From a checkpoint of a small transformer trained on Wikipedia.
Size: width 512, 77.7M parameters.
Architecture: learned positions, biases, tied embeddings.
MLP neurons of a small language model. Each row is named by its layer, matrix (up: input weights) and neuron, and shows model dimensions 192-287. Each number is 128 + 24 x the weight over its row's rms, rounded and kept within 0 to 255. Numbers have three digits each.
Before each neuron's rows, "fires after" lists the tokens most often just before its 100 highest values on Wikipedia text that the model never trained on.

fires after: " |", " was", " a", " the"
L8.up3245:117087127153152138142136146122097124133121109175130113115138131108133167145162155111144155118093111131130135129149135183127115069156105135156145127170114114131142105129118108113119120123111106154117153136155106110123107099128151148105122105079102110108133133097111116156138139072105103143

fires after: " the", " a", " an", " \"", " and"
L8.up1825:153130190125133108167113132148111098160098168091152119123111116153147176125144110098133116108137154124109112121114099155147109098127137135128132128125128158125135145116130126088148097160146148144120129140196131122142134113091119159120131151150105117108140140109074145127078122114099116142

fires after: " the", " |", "|"
L8.up3327:111153134151129118117153107097096095118132118154072124107084134125099129138113110067152168107164130125119121100106102140114120148121137106154133112169137129110103104151113175142099156121115113184135106137080108154157118133135142147131156112159176111147123126180146148154160143126131137122

fires after: " |", " 0", " by", " 1", " from"
L8.up2463:145143156112097141146125135113132104137165136133143129166090173146139136139108153127147105140161128151139132120164109120131126118128135143130128155115102104128101118133106157143157124078123151172130050102081124113142098140150098161153098116105101127102115101133114180157120152160122146114

fires after: " P", " V", " T", " G", " F", " M"
L8.up2670:142145114119140140149171152114127110084102159109137106107088130122143130126107056129133121172132136149108149105097130176137119162090141073175141124145122144145135105119101140117140117151109102129125132165103140113112135136150085149117121152111122142159145135145065146111101133099134137089

fires after: " F", " Gr", " L", " (G", " f"
L8.up1837:136132119119096169095139114129121126105111138166154081124122192097107124133147122122138128161075170138133169081165131104160124113131095155125129143142091138153138115115094124160143146105141125087166137184116144127128112118147156130107157139102153145101121147107113151127128127122137155163

fires after: " |", " ", " (K"
L8.up39:136138145064086135101128108130096139136157149184125095107124121129106130104105144090144139141141099163138134163112146109148102092125137112081127137081115118149141119147113145134120138129169107044146115139167125130138128115151119097149158163146098119123104107107094096122091096126131114122

fires after: " In", "In", " in", " November", " March", " May"
L8.up3339:134130121155125166135145155114112124171113126108099097133146142117125105147154121091144135100135139121147178114198127119138106095090119135124076166159099107101114092125119118164127102119131133135126141098132118142104114128137098104134167126135148145148131162141167115155120108114118111060

fires after: " in", " the", " from", " to", " In", " for"
L8.up3582:119147123106063177096117155142155129157128174156157162156154131111138105089101132143136117122119139145105120141120119173150141145125111102132120138103114109155108146113099104110162147124134090128136141112148148134143165104133150103147099163125150159130142130158180123107140162098113193104

fires after: "\n", " Country"
L8.up2629:102147113081198122118137139144114114096148131128122096108126120123125167135099134120153127147151112123135166126107124076157173130155111144135124157151106095162153093128161071130158128123124164171088148144112155106136144107129114098178116119131157121173157126125109106145155140113157080140

fires after: " |", " 0", "|"
L8.up4010:093153164165118153099117154133102167159137111151126126168118077141140178120133125125133146090140162094153143104144172118126064110136117111106072154158128132150130139137094143156147107143153121134116141094154120126102116122185159114118168118149162117122186162126165072154122156127136127137

fires after: " of", " to", " in"
L8.up800:141117168127138129125085135063127147088124140117153113122088071095112129113087107108111137105144115124139144102116117124108105126162066068089118153113119157091148177097131075107153133090164132100151139106133102100093109194152140157148082151135167112119129090135144112185141091146154125047

fires after: " the", " The"
L8.up1731:128141108082131138128116126130155098120138110089131071115144141113161142128114114193111110114110127165101147120159122117141113145130116131135169077063148163119134124165139111141137159130142124105126111135127131119133196151137138157137121121140146114160161144145137126116132116168078141144

fires after: "|", "\n", "-"
L8.up996:136149128093084127146114154127088122144156173127132120150088109150123143104135098139100079133109171121095148151091161118123155159146127155132116128126142119119088128132165095145068131146146126089142125102154077145137134163129166122103126193164126135157142148141142116123140184180114090119

fires after: " |", " −", " 1", " and", "is", " with"
L8.up3307:132158159093111111165090157148153103194116128154149142144159094110109098086085113140081079108149124103150111150118158158161119101116177094141123136101194141152127116121104146131108124137148118079147164130114140107135105119086136154126123132107153136083108123125146106096111166172130125108

fires after: " |", "|", "\n"
L8.up3904:145098129112115177132127160159122129169109158123133136170106117138142180075118134079126132170141110134088144128094133137079120131104106123134088119076132105120099095106139121130085175106169122126105128108106157165090058119117140129108141140167117135154162113087089147100129119159147152127

fires after: " |", " had", " to", " hold", " someone", "ouse"
L8.up2712:116155124125131117138119152109095127132113117164118150163146101110153179073095178151153167138132132111107088172125121104148120144121100129135124130133097157119154170094124130126088133143167156157093145108121124136118129147182066132122145120133090118125126139167131148107080096135120130150

fires after: " F", " 0", " f", " D", " V"
L8.up1737:097124108104163126142147125108094115135093160113138100136126131109161166111171147113113115124096156139106119124115168115110101130114096132173133196184062107144158142095145130174120122116123101130125187151098143140113127104115114141136142139097101123095128139110158133159154114114160138109

fires after: " a", " the", " an", " o"
L8.up3044:159100116117110147148146145112106157168142153153154122134106145162146085083138068138151125148151142147124134117163137083182129157110139105114121146127131145110096141171149143088122113141070102092115120076146115115136142159136134125128139152122104155084128116128126139136149131120136137125

fires after: " |", " Swing", " "
L8.up3054:137134097151119127100136126100101124121105145147091143139168092153091133164157166139171135127146157119126102124153143130132136128112138123121126137112130145098114108152154129104136118125141128152155111135136090154150114100130097117157102127165116160112111159138107080111095136101132096144

fires after: "\n", "|"
L8.up258:140129119129127136111160141085126109141144123137129118117097144152116108114122087112116139146118134113177102116087138114098142111112135100096103113101123109121120123099133098099151101118118125132120115179143105128111183158125107103175155147174116108131120107099117129122119133149112086155

fires after: " |", "|", " kg)", "\n"
L8.up826:129145079155120142116096124099160125139116143097157159109129147146165144110151150140090142174100125143109139106122144112137127132140149132115142171120124133129112137106174128178102099111112131113143069164089140077162119140101094117143134163140147106077088150157138130078151159138141142104

fires after: " to", " and"
L8.up201:162106142120109124169133103128123130178145153123136097122146097135138147147132119115139122123130133094130119115122130079110167106131144084132108128168140119143109125081135119195117126101183130118067102150133133178127162148197107134086105135132138126124132139153153108096161102104074110154

fires after: " |", "|", " someone"
L8.up1135:143138130111069124142098133123126116117170090166109102073163126111104124163144130086130120128131114151131121084122133134139128107099094121148096137162134157109125152140124094053128104129145118145133143154107091181133161141137124140150099135111176111111113143090096147110124184147121132134

fires after: " the", " as", " a", " an"
L8.up792:135080116114071118139166109157132091162110092143097111106123108130126147123094099118117113102135133124121149153108076135114131088112136144134097129152164112084132114112152158090126150116082125119101085134141132110142114098128131108080150151150114114096120167124128130116119108109140127151

fires after: "\n", "|"
L8.up2490:112122088095106077146153147155169116112146104127101131149140090150095142131092123151105103134141140099100130134130147110155167166122123159125152043152174133122152109135129105103173093106137112116113093169133101133136177115173146131139154116135124128136154126142120136149102110103086130112

fires after: " the", " of", " The"
L8.up3492:147129178091173121118112143113165101110135092124131136115147134146147142125142170121111122154134108107154167173143132156104159128096109131126136119136143133110103091110141120105124184091159159123146142155143128150119117113088106134136120139110117125135096131120125131103077125088165131130

fires after: " on", " On", "On"
L8.up2396:112105133130134117139131141139139123136082131128132105128126158165120126105128103097133105121115123145178190135136144155117121136134122113100109151136166153098124157099121120175150160127153117106161101130108119098137095140096142129139161112118151101092149153142121102155096113123120139140

fires after: " the", " in", " at"
L8.up3224:147105143094148114102165124162141150095143118134065129115124185148144133150092147183082126156137121141122153160132108147152171138132113147100128145077116164190131109123107139142156114082118148106078120114144125126121170109110166090100111159136104096143106140125159146132117155117114151100

fires after: " and", " or"
L8.up3670:127119135126122176123121165104135157119146147111118132173120123101100114098185092154119138149111103132125066124174088158094117140139105122136150170154136113122149116142116116103116103125142129158136124085128146138128134146120129131141079144148155150137113169112188128105123193131112159121

fires after: " f", " F", " T", " t", " couples", " living"
L8.up2786:141143116168131086168157147136083114131137101104149091107096140157142120118154136105119103175082124127120147132140167152187125135129123103140122140115128120128130153111128138160082142118166133175098136139084144130151106097145136106133088148157121157106140130146111133155148111171129158131

fires after: " the", "h", " The"
L8.up1619:126151100146112122128144077136098086103110146109122120141104171134130150174129096153124112137132138117098123121165113120106134146112104102159132106161200130119138155126123091070102134141153153137140109150141097156130080120123148121151105133122157149125111146150091119124119146089128159134

fires after: " at", " the", " to", " At", " towards"
L8.up1902:114162149139132110151079092116153113184086187161117122099060116126153116132135114161130135083162113106146132081152114107172121182120107115135102112141115122142130127103136126115150131142140096182146172101107143156143127152104135105102145153149114078120126165116162110087107130138116154112

fires after: " on", "On", " the", " On", "\n"
L8.up2040:129137141142082154141138123096134161113093096165133114101075168130120099101123093135138116101127134175077166157124130113138132140147116136116092135097142115104129138108114178132128137135116133142143137118123143164168098143094137121102114139098154104123111185079130104117113164128146167114

fires after: " the", " The", " an", "The"
L8.up1290:131063126113114115145174140122127159143137143118116154154152123104122082108108108116100140103123140145114122151162121136103106070127136125119108141127135146146141172119150130128183136099148137143135102105142144100136118087090110097111156123096122104111139169112118114108191089142121127123

fires after: " |", "\n", "|"
L8.up223:121132135098149160125118124113125113150154105140151084136124084075147142092133105092106101110096128126151145161115145123139140092118123120141130159162111121126107150151128117155167124107117156136110111168158170112136125165123107094152122152182113115155168117184150163141130132117098141110

fires after: " the", " United", " Hong", " New"
L8.up1774:116164125142164155118129181130119133134107152097122123110108157142123130121097161133156074130110160166160109161126116175158112147120139140101172114138108149103116135168125113125163157143137149134147105150133099137140120119081128146104121066140127162107090103102104086101073107144107132098

fires after: " a", " the", " with", " to", " an"
L8.up1546:171114156125107108152116116127151151176121138124159117133122104116129115173124135101114114106124131101125098108164126135158147166138142092142154114150121139126069154120118122090128129178163142172149123100151154100141148079135150105181162150159150145162136127129145076118151145129115154107